MLP neurons of a small language model. Each row is named by its layer, matrix (gate and up: input weights) and neuron, and shows model dimensions 0-191. Each number is 128 + 32 x the weight over its row's rms, rounded and kept within 0 to 255. Numbers have three digits each. A neuron's up and down rows have the sign that makes its largest values positive.
A block is one neuron, or neurons of one layer that tend to fire together. After each block is what it responds to, as a language model described it from the Wikipedia text at the highest values.

L3.gate341:092141144135153110083158132101155132119103152115145087170099118147157154157183110142118104145135144151105114129161103127147072159147160128136110102095117150132135195071163108132157100137114110027048061114155127154159131146142108160124126195168109096123090192151123120139098149087088098103157071152186152078144093102096177086101160106094148139063206089102126154128152155188067128109161092171140107150154150141114158040148089145069116128152170109184106158111107091144172196117164143134154099112141120091121131168117148142128152147108096136121159148092176123149073107113117175150
L3.up341:128167156143153153079176132137121115162119167082123094106134092125143100101174081110142116173114114128070135138131099114138119089125127103115141176080122153110159138075152078167091103163155155125090104166133141088199131118135120133081094143166093048195153162131193107111110187126074056154119088143152148099083127134127110078078038119154183118100141162157152192113105179130079167112159067123127090210152176167130178102122123107126083112156122147084140135114131072076172157065145134185157139070134141112172109125104207153112121130094134112119097129184143097171152146138151113106
L3.gate364:145140096105115113149138127161126120159114093178121113094167114160117098150135227125102134153133109135117149097122103114086139123157112154106180103117102146147120068156146123091113120198116116148121193145161125109122087110190098190126100073065119132134165119195100098172090078137119113141111127135148131125127135076139143155153116123128093124141158091148070129118109077121120104141056150147062147134095141106136071165206130142116179132149137128113123124087070181089106135082109160150122159153122083102142201109173113108118188091201162169086095166121121153163087066166089159097
L3.up364:095139096116162105095119118112183118189113144143065136102147154175106134101206104076115170157138175113150113141146116132115148126101134186122102071159137061133178102230114144194154138136163083141148175107168116181208123103157102091124093144114175122063141104128081082089119130138098100126168133122128147158110145121121118128092125116192084140079127163188097109179124135091101116129088111206128135161117082077060122123140159099074122080124112135149120147048168124087127159122114158134089147165094104153164115135084145154152110124138147165147180095139137154118108176071125165162
L3.gate585:108138169128127113148106105115071174099056052139107117107167104171114149134126160113080131158113169241136148106182123107072089147131147127065164131162075191122117114057171150107165111128134136075083095155105146123185082055149134119134116157113144134103121116174128119098141122129095136140114095127088163173093074034093127149124164146166078136111112111115075128116126130114148154143172118194178154137124150165141074080156123120123141201171140148124122093060131122133102123208155091153153132155179129111133133181204138098106158174143137106148130088122037092169085090124109134143
L3.up585:115156159043166124061159133153116077141105138130101135114086114114109165090131118101143182131145148129122138097106080124115119135138128140121134141092127092167203100178092128147117097111117145093118173194167104153098150104133109128166124098095115185118170099094187152096140171087132111119146095146062158198137183124133131137093091092196080162040169140188111143118085146149126129130089155107130101188078143064066136107181154092076125103078144161146094141113148133119131125109122096126116131165136125166141120132060139155139103114169131107086120150139110161147144108080116138123
L3.gate899:171078080072181099089110163175149094096067134159155107118165142135087132169158097091105147150138148088107113108120054102098161146105127168124099072069167138092153111122173176119071119147114093126114170182148149097154167121108141127115118148129106091151102183125146135146106147153114141177140154124118153150127128117174157107083117094136114121140152094114096096150087120106104146159113154161164184161156155162143126103150112120129172136052150152120105159136153120072208161144124108147092142130113172137118161145077149157115081125110199113113143136102144094138191130128109078132
L3.up899:133144120035112105090087165138186080106065128159117212108114083155152068111137152085076150123124163123101144123175085147071135112148117202117083077121172114080119130098195133111131134142162118072130139124153140128153118113143110084069134106131148141117131179119118118133140141183108050172165097152155132106097101118126175106102141126144076093130159115162096140106098143128085147115136153089153167094217150165170083115121125122116148121120151122128095131158118116130134142128212133090119125132166153143140144124074177136130061071108155200157141099077145144068163083186121094092
L3.gate934:156132082104175095162127083191120140107150104125148140150147192158105165126135091099164128125143148127108114110143135080099134127098127099080121094112137158154172143089147083149115202147084137084101132208139180143183133121128101131165087063128153136147124145116162175119143206112137121123109146078127110157174194127115200156093117110130069135128075110097085164149095092124131101168150126129144111129086178148114153125125100104173120185142072131121082118101167178132144127133074152069131115052105083169094106139146123155138123113107209146125063151165105116119204144120142115125
L3.up934:108129077101135157133123120190112180120143088127128150093117133162184151140171087116160097140129117123071092129203174115116128105101131154083138087107187112115127110073126104103125184140126128058062127181155195152152115100154101063163106069133168129137135143140120129149125170132157133150158109078158097135129152063100165155101143148177070120138082110103118138133106128176155101116208127110162142136119122136101077140105125124190134226137092082139112137133203204148140121200104179095174091097137127109076121139111135165138108142110137150139109129113109083123121128139173084116
L3.gate1074:097130109122130102157093130121133107143076174092118073099140144119097137100133127128122097180083129105104142074178133106081103124129103138165158163114112121119153120189133114123152147128083181124112136189120112101083163088141223143181136118087154166098126078215142183158121154126163145168149132166133083098154143090139110205090119133118134165110152139117120159175119137112113100166153124134167177109109177107068139164132107133120133083123158139164121081153135137068083136160126165084100155140096115121130083103124087152135148124146070103073097157109144131126161158196091155135
L3.up1074:093146128164111122114074117113160170167166167090124125100148136139164145077142057141138102137103116142148104184121176039114204115097161139127156088114157119141129153148134224099164172082149184090075081135147144115144148118180102112111100153100145125045117118190171158166125112114145153142096083127120154111128107141159139127136139209112144138060135178075082073170147090152162127108176123137172142154161091113126151117143069130134198160117154048191137094197137158097109129086168177113136171141074171106159131095103083130119095122142133082101126086115081110167091124145117062127
L3.gate1099:101142021107110095134155134174121100121048079125091085118064150093121133128147116079136164132169181114092059118084093157151098148142093099136168090080176152126156129125129072098137137135165146088065094130149152095096165084098148046148128143152138089151219083171165122119107129118112176174145157100133098161129105063108093146061144198163133091096106146130159159095131123137126155123147092124175089166211106096083091052135147166090128116077066171129071160113117060154135154130184154184174114124104095142136132128114104161110130160152156173099152150086140164106122120160166124142
L3.up1099:181090141112132130081136157122102123087149180111139081149148148112131209122172141112124157139143096137098083159155063176114102120095139097101137122134079187168115134078163154114139138149171127124141126136173138108178144093117142146167144179179083137151144147115094143102080219152133157147170146162099132071199123144123105071108105122134098091151182128088122122149113067115131025158122079116099100160107148197126091104149110102086220103125131178087078105065146135122117120132104173145147107138097126083161162154093146169216155124106178164125123107137145137093090095060111150129
L3.gate1100:129121153124134111151131186127048197070106122102094090151099148163151193121149121152145142142179147150105104096126127122117183149172158125141165086155106144131213111071107095084103132134142077108192082131173135121166144115068159167220167121134075141121152079168163144130167150093140177163105152120123121152159129083138140140160118118148116206095161165155171083090128090123133102181090183103148120131128157101093083140150167098080112092078122110110092202093107116132101113162108191161112158110125123147133155194114095098172121102138192115117136081146095141054119157093121145085
L3.up1100:103131091149169101102095175137156119095106162168131119111115131110118125186093125118151103120133178120090091150048100142125118086154141125113102097111147096157179090137149136151103171214155141118104161162163120123150144106138112125134184110100129175159139156133160070154208106160099119121168117143112065143181164108156118092136121100131162152134060138141172138122087087104141103131109058044163145115092124111175084148091150107139062195108141245146113167130118123155140117091141138147129065120116148119107094082099081108078143093090130165101108112126068121110077107133178208155
Responds to: Composition verbs and nouns

L2.gate563:144135109103125084156142142109123159097070149140133129149137130165121087160094128166124117137108104127141157132131096134091124152136140107113138086122080093185139123148067149034084134106093092135103130162139170131103152126070150140143110118104124175117155080104104137174124187104099088117094065193084126160091169140156105154132139083167218108116157147128098068163133075133089158129066069157119091166162146054069105120174145094072161113131108136087148064162196085125140127146139134104145145163111133139127160139113144106125149109134130107109168070114095103115112107104090167103
L2.up563:064135114121143077099080140180199144117144143100173074141204176137164121135114137083105096084083078148103082101125155128115156128131151098111188115145122142151102150130114140067149122158102068074160159156093121141148156118104136157195106137103090178151108122092108148151154150153093159147098150152141151109123147120121098126113139032151077085162139128082143089116154109136147157147096112150145123145081120087096098117121146114104149151151131160119146127182155140131120085104200151087187143136114059030087136167050141119121222094146141173081187085146178065170162142085120174144
L2.gate1073:116138137128161109109107142104101142077082133134148072126148108128106165097084169142091142112117169167076157120117067137103130129181145091078127152123056136150138127131142099155118141110092120174163118180135076108086159147127103168158121133099114142096146079128143117113064147127123131123088095165103143132091166048112103125092151100163167162135166123170121046152120133119100135145064099128191130099104180094105145173097160152069117094089098153111082065120121115134114104155077114129086151117088147180178131136154097066138158102142173085094122118116111096103139112146150208098
L2.up1073:203108132120109093155168124177077118081164069131135118099099146130144179132109088106105217102162088113111114181151149169159170118104133117162150132123128130156148113104098190129122129119126094133134163138157115122096123126112138106131139145116078149134163112183143104067149153072115070147082158061109124096130154156103105128190118117093130080200124139145142116148090118114162165149140108176149089162144144163132161192082117103137103121184122158083143158180121112120147156113188140090191103116110128074164134167139130121139233162104149142140143076077068083162128164150161163145
Responds to: Country and place names

L5.gate69:161228142096172163130098094094124164129133129147114109118132127124079167084135129164130161109112164150142140112142103153134134172126170091086107152092149119136138115093114135098132162119121121111143110127151188131152159158172095133092104131039079136134100076128171086093118210101144113168103121166155087146148186060098138164174097121120148071117125139174133104133077166123117141116120132135177120126116210138093180115125137157130099083111084154166136113145125104073202124159109142093150135068119172129125126129147198123156110144115164135122111090132130125084181085141189122111
L5.up69:145167059080115164117100131142125179106133094125109115186181143083128201111193156107099148072090137156149130134159144184188141140130174146152148137108104118180080153060124205096168140117150097113145106159134150136155132103139121140108134143136080183120155145175138102102086128112160144105087138075187113102148170126054133146121127100072124124184142153123135136111082152149157177142073145142166124121131152208139137143068146197148161122126103155175134124131152117135139159169126120148176122095127107120091149138162104140115126098112159087095124111115088116108155073131146150131
L5.gate117:137146109121160123142144145104128111116101176178101141145176151157098078164071124114170123129091143140094191106117162092106182145126161059121120202106129116098133121140097131111144118148075102125138124153143086177161188192056109128089120154111087129139192119121179117125139146088109171129136156127123149145110154119137118117099089095186202091127182202171113135150139150114133164152129069159101078143138127116138106162114131148062108073153112146125157109125116075148137161107107103153145177128111184143125077150131187072137119123039140126093092171178100125113211084113181143189
L5.up117:151077131154130145086169128091148182139129193139045126150155144118099130085151175076098186132099141147151162143208151140108150133161177142138143132151161174123082122113176150185135122112152126137119094125130141117127168127111067159129144162137131134108131121101150154174120149120138129103134151065185155148067097172124128113142138132095137172123166169144163105142144161188141165119126084173146116154146088116183135181145109127100157063132160161087156046122101133090119117127109078108140160165121152148101096109132116109147165108118175099003095131118092106138143107131153100101
L5.gate577:139149157077177082171065115142088166116124160141090090111081156135105125146131146206143131125131143144176097091188091149093133142156158111129149160112179123108150167107140138107159129118151117114162080136128149139095190193112131092079125120150151197133134105125157064174099106094108115158127145121119127137062115068121098148127135146103109156141189175148127054100123143141086171121100108148146130113105123085126119193137101134127129142138124149162113093134131127131151170140129114061146133096086156135164100140096175084157116130171149098040082081111104090137096149155155109130
L5.up577:134116066110138152141102146095149136104104106150101098172125148085101142126184123111120199148164136114144095165137133199139141136056149108120104145125124067129077117151075139179100153121134077132147055139155132144146151140123104112147187116145102150108096202141136102107117147141104150097077130061136119114091174144075083118104112134100108126144132163082124097170152113136118136158156120136116111120108096097163116163075103140136129123115117127109113131122144176141149089078100168183162070114085131125146141152134113090127107069121132162121150141080087136157176046148204134131
L5.gate602:132113113162138056122093144117082118154123148114011117096174122089107170224123172136087091143136197134175200088097079131159145134140119162131143150163163181157177115144166088109135036120151148169099160117106108118115108131092150180219148083110174170120141121136130134142071130097160163182151120159145099128131097119142167124166097148118146218129125089122143155150087078080121184072102082112125112107142169130119076131096140125174135122205129210132125030129167130206149133158111109175119113185136137071121134146115130130153105056088093104122147142115104197177080061084151172175
L5.up602:169147137065182132156146132109154161075128115115173056128125185106121143075199096126143140083143163129121146137151170156144066087150192135095075146077129139157112141073146107085125211086132092108201114170178158163168194085100137099121114143094089119128153123169121063182136167195127121107111175086125169094109153150072152159087087079090121146190116089099084143122117106149172119137064085132121090102152155133104113119117123124116112139158090143113078183094102152116154165093133149090153100100132103128164144145136139136200132111115155132108120137114137109096154106202137153082
Responds to: Comma after prepositional phrases

L3.gate20:085118099114137156104147070133093136096122117129179135139142142155125163130164054156132118201124121121160160180127145129125143166171131152136135171132136251167167136139151172142096142161169123143240134136126142133154128155134130129135082145149104097192125126071097141119146116099128131138090112082152177132095138155098091131077131101115122107133153162142131138144103149120110130115118135161118109126164125111153150125153130116182143097156126098192103084131113096147144142146104202109159095129166117141131115192157164130123134132113129185162126172135112097173157109088190150166
L3.up20:087067073109098170078134155127142162161134154082145156124064135140170160125162080146123146108102123079102140107149164201142120167096183190106116126150156142145110110115131105120185143188216150074095099077091132108193123132199104106081105168144126133132076144133150148102145136146126094085119113127125149096118102144097110117134153127084098104165137100088127157050105168155128124102080134132136148141142084132125108091126157182159190139122107117169179116156136111142101149183144147166188125142180103095142127136151136162070132091115112155151130141102114098126107144112153160088
L3.gate115:146153048167134105138074123084137089105126165173132109134147109114111135188105157153121149145106163158129164120082139130156130121051143113101116177149080178160144157128135116145116121197134115110114102185135092126152149129113160175148145177134147116095188113135120151139109144118071135129111092046119083101141101130183159130125110150071104086133143211150162077069170082183123174156127099098119119139171176107102128113124116088122165150170106143087111033135154110119091062154128119139120114142087229116089132141152147139131099107161124121127079135137135115107092170145141129091
L3.up115:136127110110170144090127124187167152075149114177145128124119197072100203092153074141115134104086125100085137131110079113161195112135223183169102131131084207160151132122165216082139203084115114107117137122158117106121117108123172140166154124096168134063130132166168100094094192143134070080130152099136140105130153068104105088159092142133124078123109099129115099163109134109210106084117137164172086131094122175145174138113178167148081133143089126131087187128161144141098068130136142153083087110110108079136082087162169114093154098169138100140132059105087157132233109078145170127
L3.gate213:166172113132120120120084117158098125145104130177111134173082129091131128070127141122158124082097208176098180107063101103153081151085130141106098129141134183164108133083133147108163179185093162156178138152134088102102167155140203128150137138080112131116157113178082125172115166157154116126104114083144183110097175109119094151119126137096147153154118146128134118100104127122153184147080173155069095124124175126159129170098067158136120154141142116139131092133152131143086161145128144117117169121133176171071122103130085118112114115161083090131130111110097193053137077132175138129
L3.up213:169126093104169120149194171134179155118097160176097156173165112080109196200112127150090092076149114073160169158155145181173178106073133156130143127103112125193132147118174181099142167150162076108106149108161113154083128102115145168176118105156137107068132171167116131120128162143114131118142137111114085090139130127106156070135153111094138144183160067148116106148145124079158108098079048084118151137174140120056102068148114120152135106154127152078114109179109131149142120150144094149151092152096103092143107087158124115185252126125159091065095070149093089167135114124107088196
L3.gate780:138115143180159187055122150171175182076165160114143166143185141107113154141139180137131136138134178156153126165139146131163144158131070146140129096110123151107138105136105111116148185106124159074109134135124129117178149097128148171102077182151123101129179107165174149145152156128133139108133139154035059105113138116112101139136093098130119070155109112092075142127075174129065108142060143116085125123137141128123160085103134140156136091124086149124136138169137100098124084092131105112146082167102086158172094218142130177115114079156147098052111091187116105068092182101127119142
L3.up780:109077096172151103123086118168132132131140120140165169124159100117165132147111064102173166148172174124080165183125131152141104125103081127156131129139131132154098137135076134124164172165124142094103130080139134121146115188139157147078156190180140182116122152129113151111131123143092140109162135132168147083127119137086196104202162136077098111172099040127121120138137136149131147126103152198107112148078127142181130129045098217214142144153124122150116138164164131147142153078141129189149123109177144131132117130146163156119097121124130061126145113144088056189139146144118141119
L3.gate798:173116067141092144074130164171140173135142173144119128188118115072148139130145148168138126083116130073158112117157167144188138096028163132127101095168137102155098174097156171145149142116160116064113114117099128108134125113192123145107167150167148159095139093162123143083146146124097076127164087098157130090137137112084107131129135171070154125198118113132173141037137142167179171141063166149181163123101122179155066150105105151129128174163125149149202086181148133162122089166156165180145137185157115121130123127136064137107150140118096104148122101096063119106097078130110158124
L3.up798:186138123111098170147115149167170164096132169211118116137113066130129084124071147220194123142161159104128136143114136137120176125121129105108079107115107121121157106149060142134126120132107099161158075100089134106138160126148081135100128188135124107093138078179164123067113192092167084165181127135166132145137163089069080135159103150140136075125159137182143074094115179190159175154134153168172174116160145118127160167112090124117100126122071118127149126153162093165141120149146132144102149114127160114127105195116132109147153128139119095135080101118075132116148124171159123091
L3.gate964:133131160187122150123131140142124125120096134166178131116165145105122138140157035127115096214030113129140125134099121157101134118163136122136129128109141216171107125125127143146134132168157128129159082143115101153196165053136115160081151132150134076153162097152180161122159170086140111151088085137153112141085124089115070141116116175120142112094117144196154111185142119120100119104113115146151131142159195129109149094111096157121163130163102151142157143114136037137119169186140183109184064120151151123110073180140131104089116156098110175157200120129099101179137161061196121137
L3.up964:101103161164109142112115154157123185100131154107159103107149125092164117111180082158080079122111107089116098092144158156158140112134170179139130086146167148164084149124140124145214154142164112118135086118085125170170131127169155114082126166150111103139115119143137143101081169104136072077130045122160116119121116088099123105109141175087104104130102108118121148101134127157143152055085098136190139116153112135157105109124120178117202150160159143137185120133134077121113156161187206092208058095167135086104101134161142129102131096091052151158176136133110139142125139132194156125
L3.gate1002:166134149141130060144162103126077160077126123137138120204144184135115141163152105105119104134117118177131140127183105109106122166111140144135132148097069113168126109133105139071185178155128162134145136161139108109091081134150150137136144171109114166105158115121174099057093159122177104104089132162094155128137164099170106170122136099132135121123168134176095125111131110094162129137097116162135041126141154107091097135064085183138130138109182111095134123157158079101130170191111150116115099147111071101151163089134117154143135167180204137125146104138099081121161163117158173110
L3.up1002:153153088131088165088113110130150132068103138131123071153134144150088177159122074098108148089116123140146124094171177126130158103152138108117135161149115113133103086178104132143112105138107095170111218128099069145149108156182112098141133103078124129098128142121116109101116156099141145129142157122093112129142154096106116215154128100174126092157155130118155106141132148113167163120104095105118108150074172117100146182157185164147138131109106151135165083173165144106135082114110107115115096061130145084150147048181114097100126155162172089074140101118114081128145092176115219105
L3.gate1039:122132125161060099128110109115112140100121056101218086178125119100163129060092103102114103110119153109167147115172172145165121108168127142153098104132119156134080180104071114129141131131069128171148096107128158100051096119122172178151085141143075180096151124169127132101041127124143106105155149096152089123118098105106091185130166108115180131182148088137127082142139123114147123154185144153106128129079113115102136153153136183185101197122140149122136140141147112136117117094143148110163078084168096172148162134168087094080112138162163080116089102110111104156156123073170176100
L3.up1039:136136108118091149129130109112097150103094122180132174184153113116163167104124158137174156143105187086088111099146097124109143121168140090131114130171119100106166157091159121087174163135129115170113111143117154116116091160166135134088211115079140167162114094073096141050172158113093109110155149150145145129177123094124163139116200145138105084156105127129063082134184164146088111066133166112133075144173136103083099127107147151117124186129144057172181084082188095065098078171110179124142091127066129126065146154139109053138164198111131127141140063141089071180155133094158149121
Responds to: Place names before commas

L5.gate138:090185119110100132077164101077165119133127144137147154122179108191153136096161187095101057126109112118147182148117101098132172129138123152169130100071079132119126087138146096166150138175111114123093167157092115103156124143180166131217094134098093154142180147165131163114087108134147094099135111154153121152130123139154138163091163134105112206118154098170143081154194123081148147146131099148113079147173161142125133124129126135069131121185141136108112168071118115095141140126122126134144095127094106109181150144122111115150117122172144145126145123141104099182177072178135150113
L5.up138:168190180111149124098067131174128104205090110154079092078131144175122111127110116139109125124105170166156135112064146080083148127136141108162141137138167142120180094152088150162085102166085140187139175144126104089135119154152129116095119120120148148154134117172139096138132110117134128158176103131099169157136152068132123160107127093111148144108157183187048107114136109066171102137147093165115111181186096068142149129149125101127171112090135145151078116052135088077148175130122123117143118137151167108203162131098136173160119110077166137167169115161149166123106119106079148111
L5.gate689:156069128084109119094167109133111031085131192135086114118160189109163171161114126177179152137074153118141168158106121113106138102119143085154144162203161099161211116201132145111100104158124148080112126146102098121170144174155094126089095090172238132114134144122157150126067176176129134134117127121115063128115125100196069090150102116143113091076106166111128116132132107108147092202128108109117105116068147118133147163173150173130088119117086124105134113083121133063114150101174177126100139107087097117178126095102118089146104168180082147109176074073101221104229119149107165086
L5.up689:157079123143078115090203142134126130124145153106113096133157104064167180131092150132136107119109109126123088165103152168203117063117169110115112100190168104157155097132124142084086099189145150087104100134103136113163126131177128082154118080180207105111108224114167211119093162129107154152168097112146069143156056090129104101156142190143063089104114144102110143114120107105134078148110131141152163102055121146157130110120148141147121144123134135150114102124132155116067152137189152146161147123146062100152162117134111144113097113167047127080136149078057150085198121138099105090
L5.gate708:085125110145162162133103112166118137091114169171156194095147132139156149162159138129154101117138139189107133131138145108078177194121133149198105117088102157130208181138190151134135129111149130091138123146122106150084208179149179144193113225085129140102187133159126134094076133121176118105156125057133083208100121121098140128113117147079155143136183116137137122116162120063108122104145059136132095139199122081181118162108112135111089109126145118157152071130156102139120134104147140126096153139060119127150095098084107120115133093145092093136163167097140077123162160155135146104
L5.up708:105119095061149157135125203145110141108117113153114117114054103115162174147179104075106120134182164127131194066147114123172128136116112168089125092131126166119098117080157156094094108157184124128071150125179156144207135099147081148133099141165129132072054170142112162077131131174146111111106088141165096094109116166142116112108148121112154132134209132091158180105113152106140177100138121142112107050164094140058084145173132211064161161186129130147152083121118153132126138158182141183141067179115136098109120155123136132103148114109078134083133151135125098101099137193146176118
L5.gate757:102106096092181120119097112155186070136116113112097094151144114156158192052136179076102143114166129102123146115115165119130097139162080166107152142130111124153106144107152173121139138097135054121080128175156166109139169157105135121082167145141123108120184136124143147073169079124123162103140128069124177088139112146118150080092093077083148141143104140138067162108084114043088130155123167179139075118172193163137120142128104178120118128120186113099113159097076148112121116116119129186123087181139148089165134074083120136132121121117109165201125136173082104126146120163145108186
L5.up757:079136111111144141126180193100075163116093122112095074150111123175140129178171155116104097174137169131119138141149129106129142079131149146148144112136070138111150088025170096156134141131148135088141105152154088134199119205138149141183089162144114144132138087149080131167155077146128146149131110099120096100124141127153116206099109157093128166171230114083106154139164148125148177156175099136093130117147127052156080123092156139071115101140155151101142057119128130090159159082165158166135134112124128142102145110154161178163090074126177104109099194149172094077186179126107137086
Responds to: Composition verbs before "of"